Weights of a small transformer language model.
Size: 8 layers, width 768, MLP 3072 squared ReLU, vocabulary 32000, 106M parameters.
MLP neurons of a small language model. Each row is named by its layer, matrix (up: input weights; down: output weights) and neuron, and shows model dimensions 80-207. Each number is 500 + 50 x the weight over its row's rms, rounded and kept within 0 to 999. Numbers have three digits each.
Before each neuron's rows, "raises" lists the tokens whose logits its output raises most directly, leaving later layers aside.

raises: "in", " their", "int", "ins", " themselves"
L4.up229:526448475506531438504597467472506515510397490550520460513522514546549511463571526439639551440476512517529591520380405551500504500475504445527537475494521451427426575355555536555494403413519499537502619461502480476533523477506480514565484525407501539528488517468453465509473645522453479505490458521421497459509586493539427479520496540521559544437393501423504424512502455498399562534481
L4.down229:581500474466528495431514495426459542517542482517576438481612497408523573577468492490436497500513528513453500540551526392518548424546474485574471535435553398542467494526435470448517500431480458513480554457453495485439427475453498512440513461572524490409449536473457480571524478499529480557527512472643440615532445571474502483511486494577568492503540484530607448489475499509514501577518

raises: " creation", " introduction", " establishment", " beginning", " formation"
L4.up349:544502529542537574488554492403491524552532498554527486436493540572568512421496507426504517446460521519466457454482468576471418524377499581556477470554421469477467467531461475517476519471466589482473572427419513467456440472610434429421560499493525564604533514499506497502483567468493527433449501596496518453441482563578412485395608507542471455510427527475500391505483496505463617509489
L4.down349:532547425527510589532491425509388523480404527468529527480452540531533516509425462503441553496443507549458513514569439542549500576468514514561494459502462435362494456440441447542463529416476610474457541498422539441537504558468480504417555459538412480497426499535520490499564513491480525565565467402476414535529458471471456485487490492463490420410447507576589510583442412446504556530522

raises: " conduct", " play", " study", "iz", " action"
L4.up1224:422470480455588458517450474456616495429496439525388519556477513562520521506508593513537456448576470480442545537391515587562470462443521503497429492440502562441509584508411444524521515503447474516487545514468459517467433543528464523487515496483535461522476509523440507363525558510518485531580500543502420501493578462509514478475438419573470540467471461484409545462470502494439565578396
L4.down1224:506563579480421525410512525411510507587475501570559516529571576461528563490421569489468420470483480522470516527524491532476517516594427490504545565512393506398555533486484508509446510547510483469553520513459455422592426494481551438558480532640519463456440548558486525422493430533462541505511450493563491589477562410484399449474425473511477553615531443562524466478403546565490419441432

raises: "er", "ers", "ari", "eri", "?"
L4.up2827:466415517531473510533538465482410494459434478557464491487489547573555541454463503407512540462465494528521545523424494465530517494513434457564524556497467561483489518463528467475555459488496541444487531487571410432570486441443453556480485622439460409460460546535568501414515574517438532483505553521494581398507457557459537464531462510531515509563452569434562461548422521467532521485540
L4.down2827:378465438559563469417555526476528556462521516584511475518410536430531537548433542427453458456507500504430516545520538471477533554457598492566550495496458380522441324472514537462555456519496517566573553572462539547536482462577417412565422531503514423465366503494599489427456486576554541473570461497489558498552432529499455559493495559490529508522493540498613539457433430474508501497553

raises: "ned", "ably", "bar", "ped", "tur"
L4.up1508:598513477531526446550476431489459466415502603506609443466410480543547510460526461494484476506502484488420483525473484502488529504500436479487372414563463571479518572499502531469488505506560501463472470519478511426455467443544498499416533554496509555445592453415486499489461516405558486452421438454491414519493605523571509485500483561442576517468472507466590590545517403523505527514468
L4.down1508:572547514496452452577470542542492480596571361525423540492512565638487443496486365466447492540574502418504417480499517514509446484433435483554503499475544454522543541510524588474562481553416512528481532449466471541524456484449519487526413508468481536538513505508472551516556485553509534482503483424478596558445500509492478606507424531577409483505392460464543478452531494455572553526446

raises: ":", " ==", " –", " -", " ==="
L4.up1830:534538508441551372494608503455479540530527459533545450471506540458592520514552452451553542435571593519550470424493421486459500490379478426532536412465474478425465640565442498525470486459507519580460506544526525511562495419530516477500493370427635523472485530487509529497497551525556417502534490488453551464517548543491506539492573500495472490455473523517432536545465475521455491499545
L4.down1830:503613485519534525424507528497445367426554458541551517557510413483627467507502458562499584534431652601505554444452526393441576571512616424519428443485453527420514591458357522547468502512532548537433439493510456575483514369510533563490490428419405488523586456530489487475528501503541465476515503509361483619515534464420457544494493460488487540522435486482487509464458533586506506512513

raises: "dis", "ture", "ı", "den", "ed"
L4.up900:500497409422529508523576502579465598507431506509481491514416511516565562515484555492499504495426484509505496470442412495498470487479480501512509438474440493457495612579517411526482448507487479525472478398422446510468456422514525507535435461399511517538389507515542453418530506470499558610519467534500544468472399491468556620469524456501584500483449569419494492598434518458451539521434
L4.down900:544598457508531539488547486445476490523509563516499507488463356497552499544543486538553410503508514516431507469486509560546484442532497567526507500495455599521503528544526467547583481584509441509366443491572507402389505495510505454562506453531526457345439552571446491505510508533543360533460520501503478549491544475517482579606455491519543453517464555475484465505478481404535530473511

raises: "al", "hal", "ally", " m", "mor"
L4.up2774:588509422443563543466547505511511531507542507450534475462557590468618500538536404484598457493547503516483463483454504520505422453550529498510588524537495518456410572478579469465644486526569440580404581505502535569474468468525524460483492487417519521440464512422549495487449473447543456413557533460557488547552569458444464508513483469509582488475445446366557428483518454483436481442416
L4.down2774:495512428575479497503610492571447455483515492445500453507500476517534554474466423548509471504602453464478560466441506423444516450505529538435503600516570499437526492524511445466574565547434548492416480524559525547517515475577576509435527494525560421468538488478520482528407407564479429543494541522513495517472578423522534411463531529462504445436523570543490492517475430562541472433524

raises: "e", "ddy", "hr", "er", "liv"
L4.up191:471546514584486484523414510467445583597500443584463488481438487456547524518505527471546484440530498461473500511406480555494533517488424563572419470623539570499502444485517531462456534423598488448534486439479420520428541480507555488488577552465483543377507498538468457476559522435551465499607463520502454527485539460594445472503536439446563554538457524509554553581514480486472558531557
L4.down191:550522564540433491647509479506461474557494552461488606530446537485528526533524530589520551538504520559475493520579563480442490520595480482437567479544508574529558466430389522489451478468590417467549553430496471501495493574497579606507398504436527408612453435518480509507530454588573624516472485560538526532514487554524559430557593496466544475527380442544449610569475475573571508500412

raises: "ico", "ion", "ato", "ee", "ical"
L4.up541:531541463480502450461433452539453498420435519539538511558504501592584522468552492493577470465554514439479446485479449473489561527479501448521465505474533520446413515522449475475518399358618533468482423444579478572542501544486467503525432518362578518537523484463557484483517434425515533493449456437469532488487518486435450506418521477551484485385454483507572448471506496456526551471503
L4.down541:491559513351443425496477539480489510619551525550443488476453579500425489547535509534416583511464533507607485545584490552540440476493556526559502491450506561519535541352548441501545512556442579519480513467524426541481575546478630569452508561543412575590552480428469464465527482479487474384527522565566470377474486625560410434483515353432483527505469543546484513477457491416527552506507

raises: "loc", "ly", "ück", "onic", "had"
L4.up580:392426515491487489421485444554499481460469419448481460454481488547500488533518481503514610499449480587512475544470409585455459510556555468442584545454615451471458580507465539476583434469482411416459505439616563514459551478578428477492505410442524508414501518502601591489452611473491375421553591512348510507629542451555513553502429504478513496504447558432501348499525510470440501370479
L4.down580:502522508500555488452496475415525464549488492395481477437430538543467551492441461538541480534490358404588491523522465538491550606535471629466555546480514466556528462478534446573545503546492500472491484521558462462536510459431489489531538527431477482497529486560509556557444573449474513526449453509469434446485489532516545477480529514535461566548420397549575529542468583439488588538484

raises: "um", "age", "ists", "ity", "ung"
L4.up983:519489498556562507569532520462466467506487529492500535478501508558481535520531520389526496487462565551508509493525470644456362518502557488511596429481508447522449600569376415457585402496531496449463553528534478506503623535430462527525562450442463515453507538494561493466445532494499486455558447456502587480516536453602432472565527469525556508504459454559617435533463537517446569553515
L4.down983:535578543529473530462546503561480447478530442547528444507413424495368628477477503489546578506544512498434528448480464489466460506529489518453500586589539438517532501519487504545494472469479492542494561591473477491560489431498503430397441513322489536436478593471557507530528543496495516566401514484401510459547548620476467474466512497514510467568481489423489519461486499455516509439555

raises: " reports", " review", " report", " analysis", " reported"
L4.up884:509619568627411418485470488553475475458513491395419380594523551502452517513523518432509480414561480479493455468548500527575486533523416496547513509507523401519486496460470554480453535427567465406353554489539485494468463503563458469508571532458546529516581532467501510505572574510436586490473498557412453464484454539531471425516518410526475549566480513394433483511474500525511572519430
L4.down884:521615571509436444615489471491478498433470496472537469574541414558415472510539449535520481389485534438531394508497467482515531504504554471388503455464501506519533445544426486413389498454512493428453536546522566419557527558607437453479555438461548510525612559506571477482487534482500490504475505530454477503480471482468461509512473567568486469507388455552429477543504453589512488518452

raises: " interest", " interests", " share", " naming", " rights"
L4.up1353:572512502565651502429509424520441561494518543468594434532525482469396549437408509467496576490532450433516435443524448427488499508480520444501453440481452569535518496466587514422561491555524538529477547510504583537457504414441571467555501409482487594401437479437453473442369470544541503516457581409392538417562466485526491523527610425450556441496443481475529505548505454515501519487512
L4.down1353:499505439541499571460490511519526547400592510474516516504428476605506473460481545510507523545518599449424528384448428576497427522458497417555416478512436535442439521482440470578559446539458506532473472623495475525421517614565535469457486378549601467550525505443533543497508455660471520476471458444528469493475539505481522452553562524520493434592430523614484434501521525465550507497484

raises: "ish", "ion", "land", "vert", "ions"
L4.up220:540487424443502443491456550475453498527481396477493431537417516424497544575542581466640512444549518561530537568392307454612547506486521566571441458469560538450490515414567509560438471428464525466541463405551543500480495457482444582554580468495566419415451446478516531518469562499561454456460549513473458492578558439539434568469418515508460509393471440543471490491498465435415529583465
L4.down220:492516425492407485505457500454376478435560537487517554603533479500470505409533500465534461487506533518513538608524431419552536523455532531506478465483535470506528476511465557479539523505444500533505489594469530388602431467460518518499400521472501536508499488442467518523499554515507416550471497532475405541476519459481431518518549431469431494423460400500576520461454478478512551505512

raises: " form", " way", " terms", " ways", " style"
L4.up129:513470584486618423446439500478581527534491481497575470514482418478498461469589544430503426494506475484561567429471530530443535433513593423508522433464499488477440580418573536489585462544553533457531478481519415466480479466473561516540547531482557492453542458409415543507496484541472486451574585423543480489554508488474541557483567468478562567423464452519572475599472572471481562604522
L4.down129:539526582556501478557494481493527627475526546485503487465524543515412518488435461460571316468571522488469536493544525389565545600558500436584509573462486535579465548553490471587422560460481485545458579554505443484419551486535439518486525525628508528533438507506504519449470452502439528526457500544521460515439458618528580446367407470403471504568356490508483558515602529448496480547591

raises: "ize", "ify", " parts", " terms", " counties"
L4.up1093:532529434481534498510619472495459512491556430573612525456543531499519466458474502464486443432493487512476477495473489595623574549394498462424488520493478506460504484498495591464487546469468443506381423444462516533555490421476510513506464454467488450580566532459555522427473441440481381523533509579572573456488429571519464410545457514519465393440474492372468405509511481478422446474398
L4.down1093:475458538475419383556597516555459490543543463407562464512435562473436554492499458492561467496455520537509540525552466516462495536460516540506543603518460479544543504545483511569544546449490514518436536459516455448495534544503487530474473499552466425538495470577470524452463567466553475410479521436539539477423457521387438503550488555468546428568369566550555503449518486522523533474520

raises: " century", " ===", " ====", " ==", "escu"
L4.up1183:499503432558518438450504387398457460456417411423512438466486526476588490512507476458671535487498576514484389499464417548522444497525497449485513370510580477407512570470493490510548415403524472455406511498525574435513506476451479481510447558427519502446505500448431532425385564471412469551522458502520537491579565446502506530471516410472594516401369499504540472531492531475460544525423
L4.down1183:482505495450483479474437488499580579489536476402468591426468432453461477447564489435503488531425519502504469562529566496481508537561537504565585492542533456491477516429455535487549590473456510536529453501440479570545548507458414523480489459588426522530502443556465441507534449492424450435510512408471511511476521432469515539555421508483533457519538527480554461445377616559538480489498

raises: " same", " be", "ies", "ned", "ling"
L4.up1326:575504569493529534481496492503489562537487410381393441480526480505435368595545479514553440493536553486609551453523504438480482496542584521514480458522409500442416477447547548469544362521512501501439550469506507542516521466471483503433443503500458480459535471463403518548529589503511566432453659593546522448520373492460507520437559439400548469451428607552419452442440574509394549504426
L4.down1326:512505537452541416587574470390449524412460544556445562600528481568531510416598400558542458510476491472537462492549482455504554486548638479525513406520574476541482540414453482521461417424504466503429516550520492379475586541509533499535447488496500532467546438483507480508568507537545542496591485539454488523468468471516503565497426482559551529526443525519429550555536526605584537480486

raises: " appearances", " appearance", " him", " which", " his"
L4.up757:487540472574490452488487459479511551484438451586524502432448507557527504494522512406568482471616469518490421550451371495523511493442499456529502357501446467485370579370504503515499480490459506519478534501516524560602500479474462469511499499443560558470468449435446497439425518408502443504496494523444562435550525492580509554488527461533538591360379466477485373507498477507428551489514
L4.down757:609485411539479469509469494531555536484474419515461539572535535435496582497627505383432489543460563540452478508570504529508445588510484587570548437554570534475548493485465453534476520498505502497458532598526568484544419533534465550483397444634535546498478455564576477489547444543462460592505520579599576525533441501538407441384542508363450528564447504545429478530469504494438569482459

raises: " first", "ce", " part", "ign", " oldest"
L4.up425:509436534505455462475522537452526561508448513524534515513514449519559365518447550485560598453452402480531512547484463426520553526488550482435523480538435418377443486392491471418461495419566469495439537528514534483490457441432482474536473545484487402462574503511485521453532500352477432449544437512473478511591535549449377485465517458526577548369437424534451539535479523527500509557499
L4.down425:526573559517533487524585564525479547454481499576459464490465491441531446563480554422520445468441488485492542494534348513554527438446522561465449483498495524510558580518494525520440534563517501531536463432615524451480463481486563485496491422517500495583392547517567581470406480510446522527471528408474549493485541530528563480511557510453531470460480486568495540504520446545426499525494

raises: "men", "man", "wick", "cher", "dhar"
L4.up3022:468501340508488450472494490483564488465537573475554496475441479424569517454560510485497505494498591455540492606474517528382552513440585535489630532451575583429465480480437483473476429438508476548469530457627476418627562495513574564438562558474453489496572496453482482495528459402461457541502541499496428481471562457498538445510496420515524460470463501453450399539462478508466623393475
L4.down3022:567546529451393534436483507542471520451462499468536458542595566468485495497440413430573480480447526523552544466457470552470499526516535475545407479472423549539398558462472518463560485512517511602522440514437486496521547524533518525424520448421594587481479412457428496506429410502455563561430507486483476486440539509487439527503456422527500498487431485557340542494501480445439483506427

raises: "hr", "ri", "ulation", "ulum", " Bay"
L4.up535:548486497557480365380466464518485562485471378518559508452536515491467519486482572540596476495536551479548541520520469471507504444546457479542531487520488514346347529564529453515544549431426546514503656527531532515543487492452448493505448491482490509519561529525492519537469502460453446476528516428599486443482549453465486476496513445492491493487447531450542524545480452568473532495431
L4.down535:566479580543375492575561537534526447460504515474446540498588568428543640507412557467453512522481545538455501442450453487462652531516500419453537511500529534476509450459588543450461555446542537563353512549542509539460505525504566557520444491502540545445520487485526556535417480462523554667499474597530426496528501513592530511458566533412570461448420507476469519511499416452478462505402

raises: "ata", "can", "abili", "ic", "ans"
L4.up582:555455521484473453486480577537518524453512470419509524482433598439553505440538483450530529504549441529549456526442502505626474474479554500465529519499558512402397522459508514502547515450593576566403496522502557511505476463535483494486564503453612568553458451472533518547404508416472483448437541417570597560661587472515446474476493498450594515432462480466502440472517494446473518496487
L4.down582:461497471568491485445646527483508473468554536529515504483563563499511541577513502502564560582504499637528570420574496537569425410420543462493497477527496538490517431560464481459502425465500512449416450542563534607522479519489532492512503397468581461470426531464436501560469453554570584471545539567564507456445525555448434500585554483491519495560533444494514479514552517445504489425495

raises: " it", " them", " him", " other", " others"
L4.up2006:498474529440558411479436496508505613563530485529552482562532498486482475436531573507499481514427504483425528463503531475431367497432610459463604470425542405460512499488524487426505479619616546488395577474563485488463428446430438533392528437484523516591486503451532586471481512525435486440515507462505453467554524529441403534496514457480558553501482477474484527528566441501525543443459
L4.down2006:504430520487511521536492509498441513527486492464375493478420482540491412560490607503492524443454484561459448561597511514482509520517518555576496491534459510473534545525494537483542534556639390502463555470500633515580497565476568528530461500575455494532581450572513447424436442597463502544529478480517539559498521567503480449550540524484592516537373433582482523455465468487542476435502

raises: "ger", "ce", "room", "ging", "tu"
L4.up2672:536414521568518505482502458457495504459453573455580521411515555601483449489466478520512549434448640451558545516476366496427521441437497578565492413570575520491522524350537493425532421522472520561458546482444405471559505476504494458567502469453454463506476416518505500470558590555461508411475512414489477532401499447546513512403514491502556517468439506524500538529529539515430460525479
L4.down2672:519551465544505500545500530566491500420525485499450569441525516431445499418484476517529526458482571495460481486491424473509442498476458484552531596458526499563526413553508503464455438515515475494441518484526512535508510451455563532486484499420559441413489488476535544487448508515442525582512491486495499531513573556477502544604512436596534505449528461530468505477567502497506442522483

raises: "lar", "olo", "ol", "rad", "ola"
L4.up1095:594610379525511412512509541539555422510470501425578451484508465451587491512484490454537501464390543500620580527364469488492462479503514400474555536508541524521439518477474443451450525546596473504475535471459530602534485443558566502581429443465508578532583501364437434559477534545468377526556412483466428516647485512477440508550556526471620470471463508467549511560478464480387470475446
L4.down1095:575457512529482459460470529553524486504476570442600442461483535455520506484560489513503588578410530451441553484581563506509577507481538494474447512517521578573447457454510536461458471506478428564646520464408533522604476508497572513544481475468565525481498466475389564527525572503428473456525468508467551586504362436516494325531610502501511490495398538564568549541373438522485519543430

raises: "ated", "ism", "ative", "ations", "less"
L4.up2961:494495444502568541449667388508508434501488484506466525476519455580580579519577529464516523463468540551590450458546471601401419509452436565463504461480539529432479507399525548446553396541495522476480563440493596468489466418543490543408460412482480452535537512459448570437555472562472397602509514538454568609493606568454495471522511507538546441435438556485462473488431540580501555568524
L4.down2961:462499467433458521596566445505433481589453538472520469525553476494505539437518427460520455505543437475440541444574407541499472623485432420594503516480605458477461491437454489465468536535350545574554479481464451528503451512520553542491435551434484469513521498401523520474555596450557453475500498538424558532474520558468479514491563478475500505547468444549441503483520501540501430500518

raises: " of", "ad", "rator", "---|---|---|---|", "|---|"
L4.up1359:399653492461552487516571543564556562453467452517578511490468487591533458514543474503524472524502469472548506481428485577584545530555588528583468439538510512542477600493450539507487488438518480466475603464493522545593527545415575407537552498424557482504521424541471536436443516485492509530506477496427434488538514402612514489538443517464566450391475495456399479506454607466538484545553
L4.down1359:450523529422528435480521529466544444503453528476500440492480405527548531461527485462475537569576521480500456496504454545411576493451614533515439472354411481458467519430571579452420498503417514534476463507534511484607469506486487524531461490460478494447504548514491451477462658540485452481414578445369530550401475531498632387487483494503425518483407563434551495500519438440601486570539

raises: "r", "rs", "l", "lla", "n"
L4.up2494:393458482468530510455558505402544592537470481505462507477455488515574433472548525469575589467558609472583541504436347551488442472454477550532493413467549487423442482497529501569510511445576544501347559428521543576483568510515471491498518591407480460453489502434526413440459596434477418513564527462478500524574559543528486409519583430560536540459322497493490524502503525542437543492456
L4.down2494:445487573510504480555454507535472488594516468538528467615522508475556524443397528442526537504561502427522519551487554472541471556477479552491505545607521467495532511441445497445535596584448464476487469454586464478628419508506502578439515493554508470537486552588423561525524485438498503555505492456492527433608509558519438535582565490464524498453483578473488448532623555519462543599472

raises: " been", " died", " happened", " remained", "ies"
L4.up370:571492532548443540485523549538452578541497404554427535439558570546481538549511466506536447441508475562457383520517474613443467480442580616535399426487523514409539527437547509536582437383502584556407587470508543510530505497531457532478464555502505450488567482459467477483523516525473478500481583487434515536453505410471469462485486421557509452499467483565499523520451505541439606564432
L4.down370:482463557481468373447534564546525546489452470500486554520475485516586598421496424518480474434540402516487520480566493561414465568500431409571365470478536425461476394527509535559484505535426511396481547459563532443498547497509511525526482443349437555547611510456554463397421551517524533504594551448448512552501518451512568350554501453475520433561386541513399551418488484642497480504526

raises: "rd", "er", "eve", "one", "on"
L4.up1242:519481509537586381425567489505491470485507499511453512489519614489497507489529527450530501426444514598574461494531421515452443455523459361546484440535504478546453484431476482518468409479494521527482652483534527487516440497482466502554532434497479551468523525426444560505548541513418547483564454440433541525512513531500524502525432459468486410491459515454506526580524517561457567413468
L4.down1242:565508530489518447415520517431520568563497479430620493452507479543572563518449545589409501495460488552481540523488530569505570406471479439529596530413437421506535513525437495430423568542567487471514535547536488504489511537449421471437450499487469521507498530436574504507452491485509496502534518493403568482537524553521519549561514455522450455535494473453477462509576458486567513429523

raises: "duct", "vel", "ugh", " level", " levels"
L4.up1530:554423482507479503392502472445476484526448489533556486529509500498418470502511577419534535557475489498466523591520421525497495545478508512583470457503466473512504449416587439426542455454506536465525511474554474377489529436493405399574506543511448521397561499459597556503427537509533519592571498551513475524545552488514479582479470508495664511445496502481550510551496482501495532514552
L4.down1530:525462486517478432508514454525637437493496505492509475541434467491407532431457541434502467413465444642556555484466487483543570494471497464546519467477438572480525547577451499560425434541621503415399481500573475566457484526531504527510510435548510444492453468423473474478472463530424417526546557514496552508542630545551496567556495494474469438517506536494512453599436460498490381518578

raises: " another", " or", " but", " e", "but"
L4.up2319:556534494471561440548488490365565602601419465552541460486468459572568491494510558449502565544437522541493591521446472500468577485460587524498499497415588532510413519524496523518617465422571493468532508493517541505476542576505461515576481451477555529495538436474503470574477530461510530513583461539537429452504534422508482601513386555548505443531457515421536547552496497544386506513519
L4.down2319:431587420527443510523521458504481434498460531448520501527515418544462437399590583464439485594460513480442506460486574355521394441495555563426575420480529561481530526511478464565514483492433395524605540536563543445507501499400525571468500549461470608540493576589502476476488501496477436505511406623499516500480490517496467571465497492510564471534404576452541531459408451515492480503477

raises: " ways", " way", " through", "fr", " direction"
L4.up1934:528462517640552495521486510491450502519421458438507490462534470456449509575492530460500518463462501495594575599487529465464511402580490431566471464453465410580499489400532559405483517474570531515466517486550446581522492483559484444522572428491501516457487557403491517549568473524517542517518589453450444417479505419507437502481489509464600504541466512439558462555525509523405491582513
L4.down1934:488464538488476436533532571498513511574494473583522532525479555491453512491468470589510496512385510557499460404469545438529602450501451531530418527513468462562514518574469498505568433446526456590538499501590581497487496463481482471463443394673503623493422484401530442566534521557434490498479363390477527488529436479532466495453408491493537526547363476526549584511525523459499594462515

raises: "sia", "graphic", "st", "ically", "ska"
L4.up1535:544520542551549472527548566517427518520464563561550548531421478536493516523467549484655513505525476493442542591518433502537497532441474468528489511429419450441411524364441481523512410515519503448531500486546436478520519492522489578544512479432501535504565560547535517541525508497482480584557444528563565400528503481399552558500494369573573479457453537465512507562439471570495612449519
L4.down1535:447499413569568482549463467546589456470518532477458460438538532491483470536466501496566564550501553462602551506407502532587485519422485479488538514473472431507510472510517538503438444537532548536428508558474547516580481569555590475634462459452518508450458375532480456531490521615428595501524484530428494559506491569591428402563600488455532535400507570476520547523508433489457576490394

raises: "ra", "ors", "ful", "or", "lic"
L4.up428:506465622520479408465479478494457567484475394506505523438507500519542454517567482474497448455548538512547422539480510543560498527547493515483385402409533417416469516521505531483562439495561503601524400433539399576543459420583492447482485411468458572403511477469482463436358488490590512454581527545598581467553513461515445457463556454519612498504443541568477405463467491516467562443479
L4.down428:450495463504483484508533455555484472562466401641549467486450414430601421534517529512455556567473551565477613434572497475609506471528415490507533433482438420444479415430374504582501546533419492450557475517496475575489473520485497549510454479502508462440508478491445482543505548556530496473492490409510505451452479496511482495475452559473475535544484459429529411604526494483438544506565

raises: "ally", "al", " summer", " April", " March"
L4.up604:591566464514685506402590532470550573548530486501451410427466512477485444494411391477529590422534505522568496532542477506523564513458521500557458449445537492554447506462565520539505457558479545451417607508495490578448488487530465531519504463487497542525426500434504474440489560544508563423500478537495517406514571527567419531465492530468524492570447502460438447455463431428549495542545
L4.down604:366546559436434535437615484499476430479414494344454513569504568526477454556486509484563535536502438489546545467422524480583639482538443530524486552564585394501464525486471438468496463470496507573486505526430581468493463462463537454540634515484442497531479570370465575542440400564466498546536503447463494558492484433478447525595565473445567520489439608486495473479523430544529520504544

raises: "see", "ed", "ful", "se", "ing"
L4.up573:506550484521584476546521556502422502507452496469539403385512579515526519571544453442512501514550558441514407498478433540479501543523559520547491509520433558483393583497496434473535449451532557517506512494523492477447529536478494490483518532431482523463522523508516553569471631443460513559511442387422564428517560432531467428503456530509601419495456450500506393566387519501548538445535
L4.down573:525583415561406535564531469559539560537455529487562499580583487541412461473569551584506510554382516485527483523559468480468508568563487473494518548528525541573532516523533466472458590594571437454469496559484449493469434545487507520437463370533561512555540580491475533497611463505413496424412490580497518485505470527426507508471506557542429418511517505480442532536465459524568491450466

raises: ".", " condition", " by", " at", " today"
L4.up1385:524522535490560418487486525552501450492461464449525460493522460573622444461589546461504492487490505486494509557419441527469519440472553478541518418533487458474458459414445438508637475577501497462504499490548515561436421486548515555459498507481484502486478495565479487513417617478440569514511430452546522517507549559483454500473563482472549532486472463495494522604524504470424539474501
L4.down1385:479481485551663544538481506471501504376582480523551503501525466492531528432490456504501464436459496428572477489469562487485465552359540450491449479479465448565452477507460486567509541565497515398492480640442451502517475481432403497490602561405532408561455477460529472488599530483533574558500588492502553546396453472469635527424462564541538467523437404478582429468478463486542496521601

raises: " forward", " down", " trial", " pen", " up"
L4.up702:507503510591477504525504482527448566471541454482593514498503479497598538467526544468521507490527410471469459522382491585485486473534517576505446463541548550476536533512519404453482452530636481535317594505479586519553534477477517515522482500483496526552565446494459450483534483497471487476576596457490504491559604512454513403506454477521483584542483480486486470522458511492467538470486
L4.down702:505534523543541442562517521526457521477454552524426534521519567513556516463480424496441527459450466527532519378497546476520560437488409495482529415513616476563533519578401430537466392560518486536454563530457553527479555503527493443470455540601412499501503503500551484487540525502447486506445546486525518516499487501497536576497579480469561516494367538450562517510469509608571563533464

raises: "th", "ling", "id", "lust", "ants"
L4.up1223:535531456413509493502543543511510525502511411386453592480487445383465481451623503477556537423552439514516498480471533540457514469542541470486560472515533444473423409457514524514469428405496469484504501540574450527434490476459530520500563481469629604459490477446467500547542508541515475606563543543497623470583522466559500531439535569506520492532467528460440498557435557461449488433566
L4.down1223:540509569499507541563556507546530611375543520479499581599509449531418516525506515557551537463401394454515585508553476560496521571542518492585457483530399417507489445525410528345560538567528448587501411443500549493576459555499483492487527499400502564490448448499444467495503591526564440523560496447555515438527525487459587473491454535462534500450480537469452467543479450412416508557487

raises: "ets", "ret", "ties", "tum", "og"
L4.up1061:422490580594454430455568486494470550522409482482516396402503542450556474542459472504531605509531470508551418391468459564541539536458493576505438465500422499563493527485544553577537504526527436435564468476426563506418520431462526544471476436461523487448460563552486545429493492545515526523493458580522518429529415499471429531452455493555510490481475490480517439519554497486511626480481
L4.down1061:484592518557479359481434531415483552486504447444458603457564464399424516514502616474468484545440623428462490530511546531486442512465474487452585494478521553529459531518504424447486480507561471494477427469452510536463540487464534478551435540481517414545556442438434474512505500616563544520508509405506521504532452550519517407515467440483587478516511532444502507471491574471531489489420

raises: " fate", " creation", " development", " formation", " construction"
L4.up46:491540595534541510524592507460468553522599499533554459429547581517537471467452515443550525418517600548504443480547448567529488503431481546529465499470522502503505562505494554481487539412462501553419585539544488523448448487378412472522549502510523498475453496512406476460569629534514443521560509447486445423548479485534469488531448598492517439508457466525519520535571521507545460401505
L4.down46:499519503512513452481461496597486495464457426507509538580590503530484533527521504453583467440492495543483479470571535483538417481486458556530394467501424475417570601480494564472467561552515538512491626521507488452484426522516538457497615495738529537388429459463442424457536443503494475594474458514485493397434536479617401497555466543517430487528433587581537492561519455546487547474539

raises: " him", " not", " them", " they", " never"
L4.up2776:548477585557599506536549460509468550512484467463570401469581448512540433546552538454574553475579528506413545469552469504510433427568609520550521511430556500462535486513561494485501494462518537466467622506568488473504540485416526429494507460475532575413494535535534632502513661514443574581483472460493495475544551445525453483550456506484492535410478423570436531528535509578467564378377
L4.down2776:436506498526590546452416499468557558554484570514486479479561462486367533620398530537580514478487620545465571491532449451501449504482463530447542491581581545543449598471443513595468459593497441527459531430569543495501609531435483540472516420590597504494488450603550482459436457574528493479518576491462521551639517481481477522566451526475466525529528521520384490543557496454494602501458